config = dict(
    hidden_size=768,
    norm_place='pre',
    tie_word_embeddings=False,
    parallel_block=False,
    init='uniform',
    beta2=0.95,
    decay_shape='square',
    batch_tokens=131072,
)
MLP neurons of a small language model. Each row is named by its layer, matrix (down: output weights) and neuron, and shows model dimensions 512-767. Each number is 128 + 32 x the weight over its row's rms, rounded and kept within 0 to 255. Numbers have three digits each. A neuron's up and down rows have the sign that makes its largest values positive.
A block is one neuron, or neurons of one layer that tend to fire together. After each block is what it responds to, as a language model described it from the Wikipedia text at the highest values.

L5.down302:096162123136046089093195111118131145152102144099149140136118142147150120154110100078210131134128151150182124130100102091103108146138056180122153163103109116131128160139146095069123068115160106124115121161164095178087144096153162112165091103104168124084117091151143173075141149095086153110111092143169109144115151091162139142147117138167113139103125129118154122084135150138094075100128111114164134197106072177142150126128105123138119113143149078142116124136187124158110117164167155145134155121140223146160167150099097131120131146166104079134155196130092103100161148180130151162181150154145106077194094084121087152135120110115120086129123147169139108174097167116144092173148111011110112147138106151147138111135166107181185032088141116133051111174171156102079101127126147
Description: Closing == or === after a Wikipedia section title like Career, Early life, Awards, plus spaces between numbers in stat tables and infoboxes.

L5.down1147:129107188108116113127126153176081125159077131188129086132124111113172143129124128103160144081112143126196124120112101087106143103116079102098141090133168126121102126187135150125121146135119073084078145105139099142167169130189095090121054151129138124134087128152126149140150141121130145154158096125072091124136122083103167107115128088107108126150126124102164084115141115151103125158131113065135125130185093140173119127087123084157159109121187131157122147103090111160120066077124113078145140103131149117126160134183096130083141135118120138155130138101126102078161166177124102180092175115151085103173113141156125073118186125065154134208170091158125120134128078131101106109039154189166087132133150135114127098152134143069177116110103077071145132140128059150098118151121119
Description: Word-final pieces or prepositions that complete a verb or noun taking a complement, like congrat-ulates, ab-duct, crush on, enraged at.

L5.down1629:095179094121120067092144149133122104055083159114123087122100082107162093115165132114072133108156129140143181151166099095128156099149104133112153138126086146135082065125115106112168123120110166096112110151171104117113125135130119112132144167151100165144176114136098111120066143185161158139124118125093146094177109064133181146118092114163180120135120156175167132111135179134113110164170137112136118116153202114154087143106139081161137183158145154093161095075070123109181132109095133162094158115113106212177105090180148161101153163113145105164121088061084148174155138140134090160153145112124182103139164142110082067127101126156078152158107136133112121157083084146078132141114132251213151131127136129132108141097161178131153067171142155117142132157088124114211116121136157
Description: Digits right after a decimal point or thousands comma in statistics, census and election tables (27.8%, 62.28%, 838,265), plus "of" after nouns (Commander of, signs of).

L4.down533:155137092169162139126122092080141154148114105085129104140167093126090060100121158112099086192101136120144055142129160109144121123116152129122183138100126122134180198128138118095138134149103103139139124114076114130111136069178208051139165152114121206165180144149122135115092156108066191149135130126078196167101074119149193054106066134128053106156089154101137137138105182158069151073146096060147128066182108123076160091093126117172111181129172138090168125160141147164106148087102129103061158119102102103044090158114108138168166163148130128105158127197138179103153132179108128103153126094121139112159075113093178057147082173136093197135146145133161136127094095150139140133144060190148157127148093118132091196171108122150148060125096126183067122093191155126118120112131150
L4.down590:131141147067103133140122124131141155138152135121128157155124157095113135157101148187078116111168113089122162125118110061165186095117098181133161135083171108141188122225098144149172119163099156121078101089136090149129064093146127146144092148122135113149149161131152123075118139175078167100097094152141060114113161123127137139168091116123178132045155096088120189173060216072178091183150113104104174086166139096115061160141136113189131127142117149155131094134135179146137140170117118110191169138133128100171110154150137157145096119100103145161114118147077177122149113129086105188092117116151135119107070168125154062092108087141169119121155122137145190115121104140119185137141104197107159103079133143087145137107118128086100232117128180146111140084144141123117094117047149
L4.down603:094201140150132216099187129155119095167141098176104136155117147120085154179092129129149162142085186056132135127176113106145095109144102132147080092130151143113133120188157173122122122090102146148085149117082083115120097115160104167143137157124108139175119103135082156097123173165144150114110137090111107105145176107152134105122146184084126133157096119095140184108090133154096161162173137156134117126150118125107094094170174164103167141150131166092137129136115143150164094138193124140175134090120125105181178078167105172131131129132110131126103107149138157160171050160165121117141172183117137099135094137157128000165111161148157152151156133151119109118108174132148140137118185179177157133124110148126154155093161095100122189166097131164126112127098093137154084116084164
L4.down925:125130145035149128109135189115074132165115134178104171101126118101095133168079131124176096192082122138099089177084074047111095089126122146117090210074095116131131143191069118114145055134107169119094088059112045097147105132180146173105095129200118154125122115160095146062179119157074119172093132106200133134151169126100122121175140048097141161112156146056160210170075155102125132135142156150163124090155082118125096072096140149140185138130198150142183102120169122135129157144138130154187111110130124105162175096155081158156175155097099182111096137145084127147193119119076143171125072130097153124175122080123195044086085166180125137108180132113100135117117123102152113133167121187143152119168118130118151091066121138160155130088191150094111158163091130171121178089121102
L4.down979:107158179063132142101148182120149050126145066118127168076124114198149128141090132093102088152114124131100126125054082114056093104131177151141156132180135101155112170114137141103066072167108159143132116116057115121138144155121089146132148148150132174110134127105124098150100136144104120192114162126148098121192135114119115113067133140062090149109169148116070101167129150123110151126085111114128060110124028156087141080108095140161137084152157095125101091160124102102128099161133093177168132122179073112139169169112151087190088138122089137122194134133131129115132145120150106121086187139131166132110120140116164149103151083136115157138144163138100132128150095103121120142092129097169144137095090160110148125150130137121117190029132112181056079161082137168143118160128167
L4.down1527:113143129077155167082092158115130108138076148178112171131123141104150124043135144122146106107061145063146161129172066096161138095139087132095108178106147131083112118151049137101132145149105196117100131151161082122133114114157145166154155153191166146126165099084086156181143107120061103091108128117121107106133138130150121136083108145104132140132127123107168136122119120084121161114126137139116136130134073121096064135121160117127078091140141155076161126162164158118153154091144165180085118146161121147164154123159133127131121134115157121122118065095051181147160085188156151185154068144091076084168114071201152062173176087124153137125159125130149188185140170170100096154171135117147112116121047169128139153137168102078100179117111139102133140132116125171122092136078142
L4.down1909:123175149154186107154131145155140141116127158121111149130108137164159127121119111106059105092144131092109065131065092085108145107108088167079154179132150106162099161093117139128083124170111164091077158129115111110161110075138090160110116136165147182125139137079113132079142191126087111084108115122135141176144194134117170121155074122093092180102122120100163142129131132107121102129145133142104095141106106168176143141102090132139154112133117119126149073142124089126094153164148181146134082149099126194129122130156180059151128160110165154114123107152098144205102052183131104188131158144151131146055115090169100010113097200164107096181150083126139160112144128116136167137171103084207115147102155147112119124099133075128127173154088181144149130160158078162072133120100179
L4.down2152:133145114081096106118103118138178110164159141135127099127122130071147145138097223082126099129131111059135152074118133130134146150116095107156076148112159098134105092126120129111132104126143167143083143194171135090121122135073101172143042131103142149095115092096118106109118074110094168171146145121140138105138140124164129104119093191180132125114147135115101123129086150059118114165116160170176104114160123152084151104124097159127102117095102118092111135110191165126141159138083138140129058164168142155119123063152128135129161098109141096106148107113094082150173090093104152183079052202131120063100123100142063060153111159102116234147105091168074166158116136121144155167137123105104059165090086111135165149149077114147099151136121161143127160106085141137161137108154111
Description: Final token of a noun naming a person's role, office or occupation, often a suffix piece: marsh-al, treas-urer, spokes-man, vice president, sculptor, engineer.

L4.down211:135183083206086160103130139121082144148081084146063105143189148110110128154182088112146106101189145124150106101153117153063151115158159133075131138123131108139060127127154141091112069117106060155133138186142118126098112159164104096142099113093125118170115150076133135100166121123152097100084123072185129175072129060100162119084083128070122099094080079166154233147143142127110113170165093094133121140104129131086202062038150125131090097132104058186123146149108139118152167169147075160143159088105125136086150061165145115142162050118114137130106134100115150112132098097090143137157145165150102183079134157135111146151154109103136142133136109171139130165108181124097096150091124147088156162132124128122124077110126181136150173177173121160132129112109083131182155166169189
L4.down561:154095164157130090184156148119139164126139100124113128114101100147144115180110105101136109153065178162156103102097179116097117111121136096166157162149185103201065110092134171091151119144151054113127147167139163152128129115120099171159192110095066125151160132073114163198151105105125122150152070122129198161145120140086104152076130085147132143107093152145119144124153108150158148107112143090165089112142112204078081157123078180180155087174125106180148095127132157122097164154165133070176153124118078101125154116094089111139093143175135139079189156154138063117113193116126117116117149128093137107164249115169108065139122123067156117151146117130117150181092123125104133167107155115096138084139179141174064154127084164135168104168136150114180130062102129163154141186164115
L4.down1005:172109154125091094077115153054121147148109157151139140116131184152138074129131129095121129132142101127137127119118152119125147134117091130182133111118115110155098149107121132120120159093117041116119165159127148138109172138165071106083044176089136128114126148157159150149167080125130121149088137127152132096098127127177147062159127093065122104137037166110130147178144164111116127190121142142140107105114161209119132082110110085150152132125087166179100185140144129131091134137100151185132178089157082145098134159162112094132101114105122206093093148164120123080114131102094087151209122153083049137130060119140076025114098113080164117115154126123129136134068116168104107135122177150117178070095134133171135105171104128115166160185120148151104131094086103094114142218109104
L4.down1243:161112093093097125129158176120107153106138118071063107072098111123113137157137131104147093142146145092111118118086123052141111078130074125134121073106071088118107099172100164088149138110093109083080094168119062133160136124097107118143148127113124195125091167178122119105109119108103084155160142134098066106132103139119189102080093105180139059170140120105119109114133170159118081095099150123098082117140098154114055084137108160162119121107150140124096093125209131168104143140138106131129116121101143116090113129128143167106113173092086130182138093121165151130181101139090163128133098153172105141145153144131132086114152123130142158134089083135107150127121071130117118129092115108157131057165160112183088173149125127090170098116133113162123139115114098142092142146111087
L4.down1631:115113114149108178111091099133107096111097148124218166081125141158181125137147082087122191148108124091090172142097053149167150172148131132167084143091162099093071123141203158161149126171108149113097096096154132133102111141171118148139136189196136127146178103137138136114101145089153143070094123132115142152133101119190088133135115133155151127151143141145122093121101161128128136146108152091129127147118197137108095073107127097086133096118052133141165132085096105168125087188107190170164101143117168140167132148142106122082200137088087134105133096109084115161078129047148088152115078086100149105183154092122072132104145100095106101147146195139138157095122060135115144111133123129088130186169147095088148107158117151156161169115173130172076147122096168121094142152193066
L4.down2058:180107178098155119110114090153074171121139105174117114169213097098124153120170139106128142203138145078186191132139149157131138148158124126128119169127071163150107131162131127080113149133155080068105125103095145164145143123077131183154102122133091069183147118111156071137158100173116196153096060082107049142072156099098153155103152124140145092130115142140114101125132163103124148148061176118099093062134124175163083105115144130134144092164071163135108135112176190119091143149088118125112151173074141140141113062091206090127139095088197126120103104109107122073142120110134153107149166120145145097142055190161130098131139165143110159115180102131177167132126100140168165148188153076191183098181137195125151123101138145102137102133121155081128091125095099140113104130174149
L4.down2157:220206159143063182099136115121115077140136137162078124131138112126121191093194114140118161082131126108165122150129170106149171113176184131181195138178114115069083105136099080167081115121129131096114070095159157082163173125132071170147121170123133074152103126123130123123167154105065154084123077128119158144109108131096132134122114136123109100083095184165140130126137191125137143100104097133086077157120141135072120098126176122164132071164136135129120148121145139142114112108128096172152090155111161116148141138118138089214117115135148132152110138130081065135117136121103081089129124173168120124179046153152091147137178121084128154190115182144135143138168111147114135120104140115124059097118125126150134168147131091114130143143147123136104136124140143125077156118103169
L4.down2191:222142117140150076140128168129147146111111140093089101134137132143164113108169137095096121198073157109089085083038185162134112158136080156127169137123142077100124165180162087185100150122131099120126131110133105161144090102097064122108139165163115142165126121081148110103130119108138139151178154052074133149115157090124157118110136151155144155080128134103099124192089134120109172129161148058070080088150092174107112093115128163118129157117128154106221166153111129093154130155059116139088123102124132101146157085051140122127116115188144134098087090119115095213144143139057082133158139168162132133156111120107105150176162186066142136130124177158151154131137127145079141111163137099150118130153159135092135144108117103123112105146070174103204082129140133094116125141123188
Description: Fires on the final piece of a multi-token word, usually an inflectional verb ending, in narrative or news prose, as in remarked, overturned, accuses, widens.

L2.down7:152108118103090140142112159157126130081076124111119033174115097170099109122083128102126146036083149167109170071128208201078113132192080148105109123121142069114127093133117106117136072142097123116151157158163132161121063077100116149128101069141150089121111117125185125169136109174188101164178112136066129078151166136132094147093130121156151146137105087121049135156221126131169116148117213118133137158121071119106130183122154092117161130066077126163115203121129143102141123124153150078124079126068088158112125069135146131117159124133138110116116150175126091135161106151142134090078163143178058129171091122125119182161158093156133193127084110125108113117126108074121129097151121094115173170162132158128144077119193214160176168091087123146151148159195136086095123134094135
L2.down576:179172118119079206050140170160108173113150127127168130120131114156102114170116089120183161141095121133179153109188115125080126109138059118121130097070072108080103112140151177148104120134124142154121118153099156140087124085107100183125133153129174099211144124053113072146163064095126126107082105140110131077127066077129113155071151149148096136117117092137111171133141174190088186138147116151157130133132096132100122160174104188120109113156127151130130140123091099158128127150144181153143175150117098183141119107109133127088180183148057185174124076110096131141097142146063117133040189109093118082137101170110084048091129111118162159112167152145081161141134120094141149083082132129161130105096079144126088181155148155069124150133071151099125185145108094126204157133148144
L2.down694:132118127116125080117166096101159136132119128110095125163196139053098144165113090100135103138109207135164107120153152139159087126118105155077113096138148131154109125151154131136164104116102146182146112141124112125099090091104103125159113174087139142075152153144091132151129187176124068159135118081155178151148107128150201147135148057090093162142146121107127060108158181121164171149134058120083108139153203115152119111159085149136134141127144149134165113090087086133135095140076126079096171047145128082117163139143136164144127140131109148137142075119100124143130137091124125163186150101194124164132108097086060056127144149116122105081153140116125097134164122128143152178083168216171117107151097155075166093099149111180156132146094147132141043134120107089129090107204059
L2.down966:116156126132081183125102096134167147126152114153085152145159096136057074201093118115111133116142142117123089110164136133131102080163080095094129108170088073133163157095118157120100154103153120091139125184101122154110106141140089177115139179150144135154133121029168150146161101140160113118151166147093122105125135120106114124059146138108114131153085126162075144179146178148130174117122047143117090124142173183131156128078119164149125100136107149165102129074128087175113131102235136099172137094099109135101140128143107194123130142135119140098135125142143083099196146091099157091121130164112130112102089131108158000137168140150123158098126144122116151107136124133165145169116106126137100159132168126126128157131102166135191148145126110153167128086120108104120149163115155
L2.down1157:120127140112100176188108126119132132160098086100105106161133108122091124155125140140129155110114151122153106078151122137089140060127110150092148113088133093163112073103131172149063059129082087158124124147182110147152090112137132119104158156144157179147152149076151188137161116123147131108093126112112155167109097139080139157136137157146149142092104143153048130183145138202128135073080093092131081115168142201096126106120150125130153123095091159108119125103119134127096075106089122143115082138133103119066130110124164125115141183112087108107155167129125110086145171185127118150097127140167096089124146162141114066144201128081108131148162151139138142162084162153125110121152139062148152166115092075111123130150085139138145148140096139143154091054118135126124138157121190
L2.down1186:207096117092103078127156144084144157131106078152130131136128100159086115147148137130175135176166124144146142069198159147093107082138085172107118086096132140110048171068136093117130097115128053086133066130149116156137111127109127109089135181119133123125117154110136111123120119128121128143120116100150184126118133101131146131127120110100173181153095154175027087158168150119125151084167099165156105099101123110142105169127118136116123104135174122157162139085126136183084117153090104109135068110146071160105149142117154128166184125112144149150113121132095073075177131112143144083094110101110101118166100098139157128144158175132145172162164098159179148144083092133100109124163095131111104155179125113154138118172111127136119116111111144124090109117126126147127108199109136
L2.down1351:116163154126104183130099111084080183131146136192190129151110107162078150139106091155127135104135116187126187122125196215116153116184077145076086182112134140097119150153121132094109116119121085148167127126111100164115145090133113100106125170070107175139139140113172143083139112112133196139103140141085080102091131128085192115118167138125144123159158135154193108109148170134100143095140158204129133072155171151118082104194156128135109105112117060116127090095097152128145128160108100076157137137159158119101120148130157164130138122122101205132135165128157135118147163141098081110115099138128133177146137141133104060116159138150114148175144119083123182157158173085087105120183121147179131101119104142115100170117161144154138095131107146135149093149124090159146122152093093
L2.down1610:131138150104135178103121136089121148115111081187154128115127119150120135162112115091115128159090132150134132095141099125090143116137139134104072156131149103102083094117150097186166068093064100127140091170111151134106152111098098122114124160109208146131157150095144120184102063104128123200145128120087208120138157132114114135120176100106049120150046140190153143159090195097165130176114109160188108080079138128100125136144139129093142109164153168098154140085173116109089129121159152098139178085143202167135141134160063175147165125176127076123125140112160146112158123138059153146095111129092049090188105145125131009109164092130142142221125157167158135135124104133104143123147162187160142131143096104175157120124193153106086140128147119078121151118132175105100151151148111
Description: Final word piece of a transitive verb just before its object, often after "to" (critic-ize, elimin-ate, emphas-ize), plus "of" after action nouns (destruction of).

L2.down241:152097116099102152133188165117147160114152122146079128144131121128109110168129134085151159141126144138134134109083183128100149055116093128154114124157131149109085093189111134080096137108063116079109103147148169107099097136087108158112084153137098161162105135116095137143136109187067139138113135139140155127166130122174119114144105080150200150143171141132154161112122135098129187093134195147118148091126036143179158113130106147140141112109162151147133119118167114058071167146156120180165138125117162122129160133174134093169155178109118127146060158101060101095211169162138167145132150194140115092128124146165087000086095208117077166168152118078168125083108130139153163143119113218113146153167122172152144156083116146094118142120207151112104178121168157134140207100138122
L2.down495:046093083118155107178124104115166104144133188133189099076101066165086089108093101128125144083118176130119154090075171081105095117150112180137093110127149089132119095098102134123131168124145135200132147107149154130127168114109102147143113103167139154083108132065105102115138139126157077169106096109149191147182083030157153126091106077108154126141182159087151148125084135120146152103101107193084130095122085091101104131116171087189100129148153111155201197134139122118155105144178154152112171141076130144116126137161164137135099144153162161115124068157119162103119133139126165150091134136130137093145124123142163083084087104176147150132105115098120099067124122144149131151121137079053159221176159083147165131110118172086161103097124157167158120188180076139150131092128120
L2.down712:192144117085109116153149111119179152138108076133124119138140124133155110139136175140116144097147152163157174163192142075141138072145120143111090171173131070086085102093130116124099160114112079150099084087124113163092144144153128167163117166092117115135130155099139144124137147083134122064090146130142151075126088078113133087134065135122148129116125072168064110156161131120146104081143146130076148169112119143086091178141122128156077093163111132151189138115166141136106103166124112109070160129140132145073117119156104153126098161152139104133116191131132157128103170120131083094128163155137085143150118089156167047121121125095188154128067139150117184138131187065074130117127099156094183121112148123096181127165080132104073083128115146103149129097140093127130168121138139
L2.down831:109078107142097138141083155065073131142146180144119163114108099131149111145139107166129145114107102114173132109107096169141128115159173143174159166114103094097149136172161125111165181187135182119128166176152139158131126155132136138107091176131129156066132136144163042129117129164100087100115111181126096158164138122109161147154187144099111089140170125051132099102132160077180156150117196198166096092120157084122100136137166037107137107114139125120113127073131092136169081162084149189110177110139152145168123163156141193073132089057136125087129127112112127170131137179138061168138085096138112176174095145139119042102124108095128133118107126165142100167068095111072136118092146180113130158112161098144106163104106093051125158141105183125169147079102068160136065138108155
L2.down1257:053121090131188061156190086099085116162093115169161193148088098120162132142135065148088082119129154174070132159095119140096113194127154098129146190119075168099092138116114084098123086112158127117165098140073137131165147227120101092054117156130105094094139134131160099152114156168053087133125067129114145112173104088140129093055149128123130135135152131199115129092143178102147156143166088148135101082114098110111115115107132154122131159093183114163128149125134086131145143151169149149067160192079159120143159156174190125175127118145110152201113088118179097100109182141147103123083127184111098115168098130191093113115181131119134126176097164123145100128086109148088113106130145103098102162132088115141133185156129201128131078088186139148149123157135092137096133128130153
L2.down1537:112151116166144115168067131117183090148132143118065153123136142136117183152108095149116139183081089150129173150100124063141110136104107107133138138150098126160084113135152135145147135135096066140086133175170153109133141158088112151151116116171126075134110095093092121131104171106109145149144111172155181168121142170153156084093067124168110137030080148109132108092130131147188138164158131080108167131130091135118075196064180102089067198077190126131163138125145142158098116138161116112104144126088152075178159155117119091088123122110147089118120106144099091141192169128106123149135117133118101113095113117126147115123163136097141106119125155116170108131089124119126127147194161125106174079171130186106163147099139113082080093116124154151114094097171131131137080136105090
L2.down1842:124137138134148091074105156091162195099126197160164113094176112086122101101119104078102135104113114151138180154080139171125157144119131113115107169103106090138116132175112114162160177156174153107110124099129112113166088194114140179136076208178096146121086091149128174118084151150094179119086152128131141129138156116066089117222091094114131135170159117069128155228176110143143148101080145184138069142107125130105140147076113141138093115130113152102111146144142119157163133115093113111128077059129079115135059090126157154115093132134129124118167066139118132109122060167137084165142077150104130185109109091154133171122094122150124125105145120077110126151149138116126147080094168123113155115126132118139116131114128101138134113143160176114069135082150138169082161110114180
L2.down2004:115110129156142143125115153103165207149129093110089147097099174147122160088149118135103111173124118129086154125172140067194135134080100135108094101098150143119135203105161115094149137099140088080133098095120090168121131138104154180105157154094139123108124108149163107150106127188126138167156092107151027126140200117108090139117131040154121183125129074132164136131125072065134105100076133111079204136141250114189115164160180139155116132105137181129094131106171144121081147141162176081160161149120157121192139155133115240167149075110156125109140107152136139137178142118149184147110094095120091108156149130094095128134145224149117158100129103144141107080131148079179110148138094182158156105148127151133115104124160085126132162146091131070104124137132150162095086105086147
Description: Family-relation nouns such as brother, wife, father (often in cast or character lists), plus wiki heading markers like ==, === and colons.

L4.down303:133162137091174121098120101129170139083137100129101137128111145131133121123110150107081103121120144206184087116070168157134118161147140152084168163189103103152113141131136114141134125118202168112150165128147120133089144099170124124116097133099141089053071164170154133131151097143157159168143086184114128173151203180118105148086113155152133106113145057144117166035128111146164083118090173084194102176118122138097107149163101135055125152146126128199124112128149203171149169055119176090130172120105165122088163092129154189095166181164128122111152142128122195087118149117159039154106148151116084161146100120120151106152108061112133133108140180127094132119108139125198114174130131163166071106132119113137146117119131160125115151127161099132145134138147149105127059119094081
L4.down698:129114154101118100042096119116175074103058139092113119078101154100159093104051136190093127062178118131123160091125105149109173084191144152130113149149133103187079077138104086142143222055163135096163146127172137159131136115108105114119114092145193103119107124125130102145164133111165121119173101109114143157052059160087107086086107150101171089075134097180115153104111101094149095101119176135148147176088161145083120178173091045130116189145130102158136123075114127110131158112098148155126144159115183115093160063085134165114120182082153147128112171106095150152093116150154087071092140073096111119076157142123167114146156092137211141131120113163100114147158135101119100125185131185097165104138137140088175120171124136098081089174159089138123198118136191170131123093095077
L4.down1391:176134135156152137113086109121171082120165194170175119138159116135194130090121130072134097129162150180155138134149109121127128138182146117074141174207139152231094103167133106173090140084093165106085117175143148147157151159155080121145144136174104135147139140172080137109115133173115147158095107185108105204055133139143151111097075152112102122112114061128203176056148059124109142084103149140134139159136136152153106124143111064108144071186138120137145189057157071119165174130059178102115127087132129070052158106132158143140171164178143142115087114127141131108109128077189174134170075137107152134146148124191103176124099118103145097134124127089088140104112207088150124159122069140156096069128147146155129118091151147126152126078113147183159174079163120088127107108137138
L4.down1501:138047138110101132093107130091161106064152113155151128131127169162076141150153142020139103111154127163130135103103141147148158105124146093125174130165128213118103137112207136135128135123146122138128172101170098071134094147099133060109169110160119120179144185129144132093132143147141108107108099116109137119113046148090162176088102155140140083069148114185102154140106175116091148097153145165067100119142158139192123148121072119062119151134134124131159102093150107144162161183136189147122079155132179103122151120122102109092091099188140175127107120133181125080121114152161099078144156117126135174142108114134151123078135111155195127175136109137176134060141191097117138066152099120098130092165117113153143153097073127099087064123201062095213145074186150094146127138181107
L4.down1665:119131109180096095103038079136149124127086125135118128089157117106200110145123186124060094000138110104133080109167170130170083113099056072124169155128096139131115112132152145141137144100197126104101157139129132140096169135141049183129107104134130098155181092036116136141176185117126143147147113208125223155079125096123159130098103087129123125103188085103121129109103097154148100146087169083097123149152117155181133179135110130117165121096142148135127127091094095157133171111158163107165145208067094141104150154112154074141121124177110139197169142123157182099117081136100088152054108105093151096117099163129118050135146119125098139138162167120038199074134177097139113156127123162069054119132106068137148127102149162090142152112095126106195145182089129165127124111141155
L4.down1958:121100180117096117145102091100110107124115121098141127149113156183137145137138165187094128108088180120149137111130161055131179100141113109122142148107156143172115174097071194035164074113080167154098140107089119134123148212092136096118121050164101116099136166099134134108088120108087139062175102100139159173091080072089161152141133168153112153095121126096090108116099132115163039123154116101063142141148111090117157136178135080094106126106091107127149106168170147121105065123090164093136148149142155117079107091114149100157130084141094160100110088085105118150100110052089127104125136142105086141150078119137147138149150163146097171098179141068148151140122120098128075096161174090135108121158132154083194129111080132097140068149115163145129191131160130177099043103131128
L4.down2119:082113155136103105159135142125177139135137221108132149151091137155183186103112171144130165122121107159091146147122152134172149115135144114089165096159074129111089164090102142103121140150156121063084128131127135156127058155068131143156146131102161123108180088081152142134180163122122164124164122116141110130150084079153147118099128117114142127112149213120109091088123087161173112116129097153059154187149141093140046206159100129080106207103131107101160169144095108159081071078170125102110066175113138133089134118138108170105144124112103110126111156107108109170091146109163138109128095113145052069127126049120101151191105124150113151111135065128124125142105124063082163106188149116094146073090110166098072158123136181125105079172099069132148108172128079082124143229101157
L4.down2214:177134145121119114184139152136124113064129145082146123161137128102201143105136072081122107112152153131143121132112127211106109145150151093157161120092112158118143187156145144091128078202149140149144131078145123079118134175121071098143093136123122118119113106118160155125114150175109130147095064134105163150101090139069150142116088142157155132098111175178159078083101112132156098102139112098074093139121159139101117148185142084159147120121112145205141063103137150138079146118101173147114073125075183171185128118127144153144125125106163106190129134129101138126109111188141174135150089154149126053128106129120041120101108179145110107192177144143117131154166116135110098156097089248084104141141136107118114151121107147083131184158076104124192144082110128177121088104145124
Description: Middle digits of numbers inside parentheses, mostly metric/imperial conversions and climate tables, such as 3.9 km², 377 ft, 9.4 mm; sometimes other parenthetical words.

L2.down741:122107138068158164177115101161189124160173155160109100097184123106125150075113151087145172106113160130134104144155160102132177093151097132094154184121123085167158140126121124120121121117113112142180105116107170180209134134091135182165139199157128141191103138155110134135103057165126151142110161134127199088137067112124167110116117131085122187194169168112123101142137121132129112104118172141110157087111153110123115135169107137128144100090115118161166120112061105105110158139182168107169188164165090128065157110153088153142171108111106116083193124152191171068116152122118140100127101136130105081148161128150133145174164132153122119153182196144097185148136164171139086127143089167167170116164089096114131191114145128076110128125129142099147146180091148136102173128118107
L2.down1135:043163074155156063143128113128158126121132159140143177136135137118107073176112115078148107131075104116106132078110157164144124138112099072141125128094118124102093098128130153088207248126149121136128164117142104121164080136074110089115195169063120172127141133127132127174153180190136098136134091119063069158121120097158101161082115202132135172149143079151118124130160122096104142135130112079135185103165086118111164094089107144120116153125105104148089127141155115139200148149115102123117194122137104076082136110172124123140134191116119128092171113137132152127108076114149153118113113139114121075097108176063165125139170141116103124118139130140054165168122127159109063143082127109163015128115087107181102115077133179096144107159153139079097075121086107129190160150133155
L2.down1247:142091095097140127077058123142135146128100096126115106128136159104090187122178143065176088127121135147084156118157130116101191223142167138113133167096129108102099145117115154067115092121101144129081140108114163140081158162107115079141159137187134136143142163072120198134087183093179135163141108149175135122127134144144108136168110155124115135179140137151114132126141086065143132114129107144135078113170038165105071113157130117148163089170123131145098168143141142104138118130135125175156112159106142103076144069144163078143181152128152102158159159146103179198127186169130095049084113122161086091153123163133102107153115057162118122137162177203084166088096124114203135171132111066118194178117168132126130172111175132093195097118183115108112132124125150110084204098156169
L2.down1387:203117154102089117134140080132120125149132102093176118131109135108168143068176104143127111142128149109179146180117133094103129178104088177058102096121121101157170109105134121108159119079139077173150097151157137069107122067155053102108070155139084120112096090157092156064140100127108139128117080097114069133118078111138105156112113146102080124131095140175092203166162122161101095140109122123197161090093072111106126118049101103076091107130170160150128139114105146175076145120129148116105162179159138143161139052078077027169136144167166146148095068138106114151143098133137106133087104114082125160143107132115138149091102167120131131143109135181142148148181166103155058130122135075078150118151124166160103123146121176108149139157132093098110109091098106160128180129161113
L2.down1530:072098133126124150124130191156130117157112156172099167135117134123090153127128150142144209093160127130116139103174153161170103135160083179110102106102131169121130088129149081107131181135071110096134103139159156135101131145133133087120162088121110147091138065128121116169117147130114106121168133154107139121124144160132128133101133153122107129139139113165078147141135168151141107173069147137133130135157104085125153095066145181107127182062171106108137139085076089137151136171129195104091131135128116144138172111185103095143161194176104153137186116103134137108118173130152186135128087141161115076139078154091135133099110125098095096072111119172160139147101095134165104129082098148133091124150111171171177116132176163153190129106139107110110125106104149081080159098132147
L2.down1683:134093075123104115123127155130102134176171113172142102092173090086151158074050110128164142121172134134139135071115112173161077113148117160134170118119130107085108151131114170179141146197146144116114133126079156100139110109060137165131102162118099146173124086130144121124136143130158102118118114150153089152125042106141128092106141066108127130147173124155128121101106156124156145171114123095190146101194162141165118100104123132111077130083092096106179162127092131055027130129189185154127111095106138149111089090136105117090150187085107139158125147250109183124147093101161112118123129120099115129121125131118074088088152157139167138168134132180154169109097125151106129179072135063074130111122133122149068071065102154091138137110155108100134131135124120117094082150135116
L2.down1736:116160112086162153134145106170148186090111140062107111105133077122101167079093114137152110146128148133084157131101184158094153159116179148190125138138165199157139179167077119140090093154076121172161107094107136127163113075113046122161118141119163144117100141125126135122081120156080124155154103105117115117087107110174165151104088154178149096133124185126192127141115091137167064163133152083113124088147087186121126157152097125166101135174193142165136067127124084140143110133140126127171131196075102113094160096180112099141107137043170109195123121145105150125110157164081091130124139162186139126162077165155099162172119127117212120217147134093165167121109148155113152142136150132168160154146234133136077077114166118089063150109110086117155155123112119091098080143123076
L2.down1832:142137098109181124115149127168076143118101122088090151108145089117162117162158059176113150124117127138182161139151150080124141121109126085136118155151128160097169048172135137117136158148169118142117087108146130141146126131165153174190095175112123160129096124120151143182086176114117105093072103139169090122133120135129105126135112159176104111110098097166143157144113148149045101119116166179160150064120174148141141174148095139115123125136104181128149150106139158054148164150126186156112117112166181141156108149147134126110132111079105171128103130110149121114127119101157147164080163082142111149113199193154080000092132128175174113186140156115182105144074190160124129112103145106127093099161150101118103217098140143033095107122089139115101114134148127173124091215124140
Description: Tokens partway through a number, mostly the first digit after a decimal point, also the comma after a date's day or spaces between table numbers, e.g. 65.7, 3.25, January 28, 2014.